MLP neurons of a small language model. Each row is named by its layer, matrix (up: input weights) and neuron, and shows model dimensions 341-511. Each number is 128 + 24 x the weight over its row's rms, rounded and kept within 0 to 255. Numbers have three digits each.
A block is one neuron, or neurons of one layer that tend to fire together. After each block is what it responds to, as a language model described it from the Wikipedia text at the highest values.

L3.up210:130151107144146135135152131132122130092130092141137162101131078168152137182164109125113117113114137108157103128117119151120091132127151122159130132151144135100142151147169126134120128151132155117136086112110143151132126159128122102153143156106121124095121123156165085132101084139145136155126133095116117113126155133120130125086116139085129144124097126111129136127127131104092161112147109150120090135115146119111166118117125125183124145110117124131140155079112090147129111179155123126141120082147113114157167099103
L3.up451:132106151104162152140112117139124082156135092120133146157170132123132139141140107117147169129152140140048135138175118118132099174140149136136146129153146107126138116144126137162104097124135155139158159099143088153112133108124129123112138140129110095133194149147122094148113102123102157129121147132105101160148155103099163163173163106150137131114122144117129098174120122124102095144117155134137133098155152177125100119155145103144120123120150136106122172094099134133116140158102128131134105109142130159121156141127
L3.up691:135161114158135148153083111115183143090110103137119130111157126124150099089128095070097099088158123139133109127131137154111121108120104113104153136172148141126185144157147116104131158124107110149128091089163085107150106150143138100126142177147125127079179124121162127162122057147151165137123116135139097115141156108108131088159155135105132166150143146148118086147151134109107122143127111099125075125132122155146127123143125119137099137118163146145143120135140145203123141164136145113110089138132104137136174094105
L3.up899:133133123165130155146085085103112102184115131147152140157090117151141138119172163112154111128167148151140137089129137142103073144122116141167143142136136115156124128125128158125124122159133128107156146114121128097139139153129119127161137122105128126167131157175128130144116098176156140083092162120122158186112093116131091153148153071140137128102148118140119121139134083139109140132137156130135123112136139157107140143107077129142141151118125147111150136120065147120107130155154130107142091139173123133144171111163
L3.up1134:088138113171111177106120134146135147165161141138128146138142113130140086131116142115126095100133134116137085137162151131090123095129102094167130120089138156083153112138140108111092169077127150113116139111099136148121177154099157123142121131099112114153173135105167105119113123137161126125141097136104137140118156115151147137105133162119133121123120129143133086143146159129115122086082121173131139150162152127140088091151185118150124144095092177129088122126113145148118107129160124139145069137112080132158175141148
L3.up1141:122122111150116168134117143116135131105153143125127165134118074140134091165146157108145080071171102178137110141098135142143140139128158114160144117143143103088127147123123116094121128095146113127089115141143096139131091137151099094129185149129092142127160097166134098125110092139142134143149111168154159111147140124133133167122117136114152170144105086157119081100136126123105161140141162120126076138111156155120134077108152084119122121076133133146125110143128104151135122170137120127168108142108123154161147114132
L3.up1227:115137138119121143133141095127157130124105130129149118129087155145172132120134155133145140130119158131109104146137143105103142138160104151165153149106153098146118098104181114135133123160140082130132129123129089143063148146112136129135139152165137112094181145121135120111147138163163119115125153180098087094154114132112145084120160113120118122137164106148123113135111100166116137135135090113125135114134099127121091156133099151097167116111143127142118116108149175157136153163134113145158091166137097104113097126115
L3.up1239:145156134110125117141096112116156145174167114080109179155078103113105124133167142079122073101144142107128135115113131136115099114113153132120161087090142092143117097146105111142097157119153122100123182153121128179114137111141112098105165143090177117102129115150152103164162110121092087111140147157109138104147136109137146167117111120127143155084171146150125137097114107100145117152151146133107112135135132146119159144107094137147133098071116100093147107113158174112114116144130145103169128125157132103143137086127
Wiki table row starts

L4.up1161:142146135084128122154172146154092139107173112135132131084155093104114146147109152123117129128135156141115121155138116137151130119097205105149104152072140133106149093114123141126103138105145110112136130119149144119115147156148128130163119121128152151160127131132140120148120159122125123154141091165091129153164121121137143109146173121106128184160159095093125157159118173143078171146119137071066131172127166119155172157126121070119087127118133098132130158093129130095152120157136119105131138093117118134104115137106
Passive past participles

L2.up773:108106098164093144116124084086124093130129125142155121129119091133108114149147111134111168147120111121148080141109115160151064149114168184133063122136130097119100179107113097113127123104134170160179115121105127129134122121163121139108087174110106127113129163146134117139121129155114126142101099098130134137103121120139098200122114077126141155141109119136180072115130147158117147128112126222125116106158117118128138158139164114134141123105147134108169122134162111141081090082117132164144127162112157082108106075141
L2.up976:124099135141158134131162099096109103140129127196163175132130155137114119137118113140121198138166124154112104099126146136131140105083114131174164073145116174133124129093130115118134127122168157117081105143172110105098145115108129127112119111122107108093131096150115108168118119115168141106119137093110130143151168103116124127157176134152156159135100108157146092188146149141134137117130150122132084118166117126136107091116188127120122128118119151150132145109083149186124114103130119140084103124134123135113154124103
L2.up1247:112105089095101122121165117136116140158101127110121135153132122127100179081114086115112105087110105134127144169099156133147126173136151120125136155125113122132163112136111134103143124146126123107133103160141146140188140152137164121142115159110145179125112110118124098144158148139158160076112143114171110150101150113102119127138092116123159169136129093110134097114111126145127130180111106093118129094124102139131091067130155146103160094121141122153149118155122117176125120082148142142127093145116135112148122147099
L2.up1257:156123150154107132137110196141142104117149110155142161129133123140192155128129133111132143156130088141151153132151131115072084130108139148091141167111146159121114103130124102133131121196150126143128115139178138115148125127145153115133110109155129153112146168115117152112127112112130126079139114095123095147110140118105150119102157084131110130167094114154105126119107167105081140140154103154096118119126113128146168122127168140121143141143056113145107126109171121099136122096138089148124137151165147135142104101116
L2.up1320:157131154145145134153147075104113124132145089135158150133127121166154178109109131125150111105139095118144141140137121142101123148158151104109137154153137166086121165134139123115130140112117125135067115149119114157131151145129154144114102110155095095129136114118155124116160122136120140119110122173100143093131148075090140113096141125137120159173140162129103126177140099148145119137116136141079108153158128095159135110093117132138122149098161107125107164106120130133135101176115155108119171101127098106114159067129
L2.up1403:169114106111088105113159141079049104141150129119172138098134147129165118149148140132118107143120102175153119154135143120180102117118155155134114133152154136152067137133152120104101137146102085068137157123123158145138142143111136124112129165133144130125142093151123136119112101140132100154111155128114128129110119112104133101110144105110130168152153132100143137139151104141084154112103169116143147134134133133129092152107075070121125077131146141140124131103091103135167175120167100116110097102120125099099157135124
L2.up1634:139098098138130131106133142128125149123126097131134111140138150115127111140113108112158169077136147158149109131125094136082144151133139121123122163088124136081113158166112150134153103160129157151152137116147092070154170143108144148126101124139134102126162161113127139165123147165143135167146151104134133169111091126137120134155116144152104147085103135135132155150146135169118091109123162143141116137107114164118125131183095092120152118112157124118093126133157161124183141146150091160144112107157072150117109129135
L2.up1829:152175084149114101146134106169148119130148131176148152130122096130156116104153127124149128103090131118107062129149103112156169153151104141133119139074169121118133108098145073138143126155111113141119126155121113096082086153120105159153122105158128165093086113136144089139144092151129091088127119119144131098140147144136116096133120133071092098125116112127155154149146127083158077181118129161125118120143148111107148122105141135138119119149111121132140160109126098163138132143155185144080117098134131105129135124121
Wikitable cell boundaries

L2.up248:083131154126118107127123136098133156112180142116152100128150094153112133174137083172099103051143134105134111157098109180166105185166130148118133160125153091093147094124132099086119131105104127110137133151118106060069138080091103118130157138164155113124104164130111112095151103081122147124174125105101130156141116123142111096112093130161099119135127147116147121150140122166095118172101166101148184140137142121101139123111143099061152104097146119148131151132143148077159125170097122162133144099142124134127143106155
L2.up716:123119110160075128105132145144093126116135117152144154096153145140142148145100110059141124064135140153090160197137135124134100146124142123080139122093120152122109109098116141124099132144102159141146095125127161101095179156088092144090148154128150126149154156153135091111122109132158096105150119117112157130123088100132133102100141128136156101121123114102168155147153151104082122173146113144111130177154125153101129152163135091155146107165163070094120106096129127123090126133117158102143133099090110155138164084131
L2.up743:129156176157111109148157145122142155110125148151095093111148145139123134116137134145145164144147147134175077123098132129136111156172157154112149146126116110141101115103125154125111129074087050115158124125121102141143118128174147133164129139135110153119132168110129191104123100150142115136147137110079114129097105087076172137095140162102133150150117136157109184150125157123131116092133142122136114115162129124139163096102106116161131110101109164152138141124175101093124109167142158169167147187143198123096111168143
L2.up971:177141084138123110129113142135151136134150122130140164133150124125118148113102150134187116141165077135136097140095147149130102163109131156064147123106120100094113115154139134106128090109146139099115139123110136092122102133121104184131113150105181109106157128115156123140176098097119119167104129100092104161134106153109133163068110157112169169133107102145124144141125125129115135140111152161126122110165101142134141110145090097157112130192172106184113123151118157104117097122084125143128150125128121143127158087128
L2.up1199:138129106085146119161164124129118143125099131110158133094094143078121128110113099130111121137120091144148123139075157128161083125132084160133119119077148089153161128156097141117148134119129112147144096139146114080141119087122134130146113092082136149163151150093133132168119135205123121161081115131104104141129134104176121129107126151133111137185163155120151119118126132136110099156118113165123143131161096103135113130136140090149109125118142141099137105120109107133107102149160145158179147134144125094102105133148
L2.up1298:144180112129138113123136126129091148159137151113150119151090169131120129151134163131103126163146085105114133075130096125092142124179152124132131149084152153127152164133116103116108152127107112124145160139167133118145123157105123139141124144077112089128099123115104123102116171130102157173155097091165142153108119124158124181108133140129085100141111144099124143193129145151101139120124143108149130086155133111122108068126109119145127129180131141151123189161137158165133116139113155125066127120142131113102104131129
L2.up1527:120141111142170097088110113128158218105159107147146122101157161071097113139111133129136098109107101140101090127129114108105095120131160156156151110159131117157125093143092140120121141114166112122129100123105109108134112113137184167133117087144126193128115162133087141070178115104137126164189189118106176163104112108103158137138092122134078126155164155146127128163124120110129133166138144132112126091158081102118116130127097105139163114103139108158169150130114119105110130094142141127145131118113139153120141145126
L2.up1596:110121127115115144156141101129164112136111132181114107153145154112102165108158174092142103100094081111160102138101139103127123138136126162098105127109117117114105152114162043124132130091139146116168166125152095130151092153125134150154128136094083108094147126133119087125116127124142128130156144112110099096132161170121133133107142114150115073089165147168121159139157125144161113146074146142137118127169146111103102138068133122142114134141170114143142134124102116112086081149156101093103175140132127154157148093121
Mid-word verb fragments

L3.up300:144160077127124141141177137144140128120112145102136155087099174081114154131162113120178160113175123163122157132099133159155124143077138134109124099123149118113144073121134103115127148139121146087103142134154073123147161121142161142151143140108169141179152134127086112119151097102169145108181134124135116092131134167151141092140127137123087157135073159126142083134140152134134142117162160145162132146125085119165070157117128095166137072153066097156165159129128160087129102166094124121089125119108128125114070105122
L3.up719:145126094132113120153138103136123176118135114148131138130126137133130104135164152140167163152146082139118125100120129147107126148125090117130122107164175117093123046129099170141125142125093154074123127151113109120124131158093099159137144142111172162143166117150116132142137110137158110098127147121093140132128106130113084185137083160090112145145096124120158136141067133097115147161153146128149134129111104124158116124092141083125091120157131106168134141101122166116186129093096130126110136154167137159132161143073
L3.up1175:139097129145089150117157113133118131102119113158113145120122158113087092141137137100139141120152123118148145146115127126101124129136112123149126096104106080114127137130177156096104134132115111105129139157141097116089114140133109178126170146089145090144135081097169104121119106100133126173171149142151139102159153116120099093115088145109102094116116137092122135131159119140114095167157152118157164125163114131168097118129145076139139108183128132155088121128142120118115136139129132115108124120147075138131130135097
L3.up1302:130121109141084137109129102116139091090108102153113146154152121125124125140117129124135076174158116156109150156141076101099130111085141117113113101109176164096145124119149126147140131111110138152131135146127095128100107162109100120110114118133124117128114152181143152135158120126154116140118104111122115100165099110088151172106072120089128113141109141136135111171148161167126151093102115156179153118132120101126125159139104122099118082116179155141104142150127120091124122070142132140140137116151152082135094097139
L3.up1394:117127096120111135127093095139147105098167163156149102063112125156123110086146114180113110114154123128154125121133117119154108150121116120120105145149151137149155107114127115145145116078101147129154120113124163092149116118100123157134135139119173124141146091144111133109177148118120179148100138117109132171115127130113178139085114135079107135133114142118181139142117136141147089134071134154132100118133101137151131129101109101107079115134173091133160150143161149134120112118150160149119128165138136120136167122133
L3.up1427:127136078122113121123139148102139121145100135119151139099145185141131139177130126160124128121141109131142161138173105122151120102100087105145157159135154099099081110141130145112126174128120143124119094142138129133184095101132114086149124151074125142164149155166134127080159173104131132137166101160147105132132138133122133131168120152128106111146169148146105147163091115101104106126123107137125181146202132085142134163101137127101114164141094113125129135158067109130150119116106125128131168150178104103096164106113
L3.up1441:128141117134164149149164107133094127107136097123139091130129114110154120143151127133141119131112106143097088075134137114133103119161184115113106114130148129135098131110161123113150128122170205140146169147130083160111110136111165148133094106135140115112138129147117087129094162101122158111135115132111130161100169127120130083104096163106142156111108142099095132148111156137086148121120128153115107133135126108151109107094130150097152094127166120173131122139114171171103162158159171118108148120124172138128102130138
L3.up1787:173114098115133160142106089131107115123125156173123115095136140106101131132139134134119124119162152147098106162106119127141117131106120102132110155130133163127125134121109148139133141128135164106115142103120116136151146141188120143089132105137074117115146137183119127162130109126098139145154123169116155139126132135089132111133131123142083121104099110124125144123168141103108117101149159129157142143134105084148137095075109136147154088113128139163154150123080161125107141157109163104078104154156144114112158127105
Mid-word subword fragments

L4.up1748:148142113109122164159119157146151146159164094143151137143142085157123144105152118109120118137145113164138090132079145129117102137160123172117126140141157103120116109113179132119101101152127099158070153132105071097092107151174097113155140107136125111181153149128152120142136094115109198127105090134147141202143135119130152111078108164165104109159147122113130136161116145121122113141075125116184107131143125165104091111130127170107139096141114131146136137143066181107137158149136144145129131133129128125104142145136
Infobox and table cells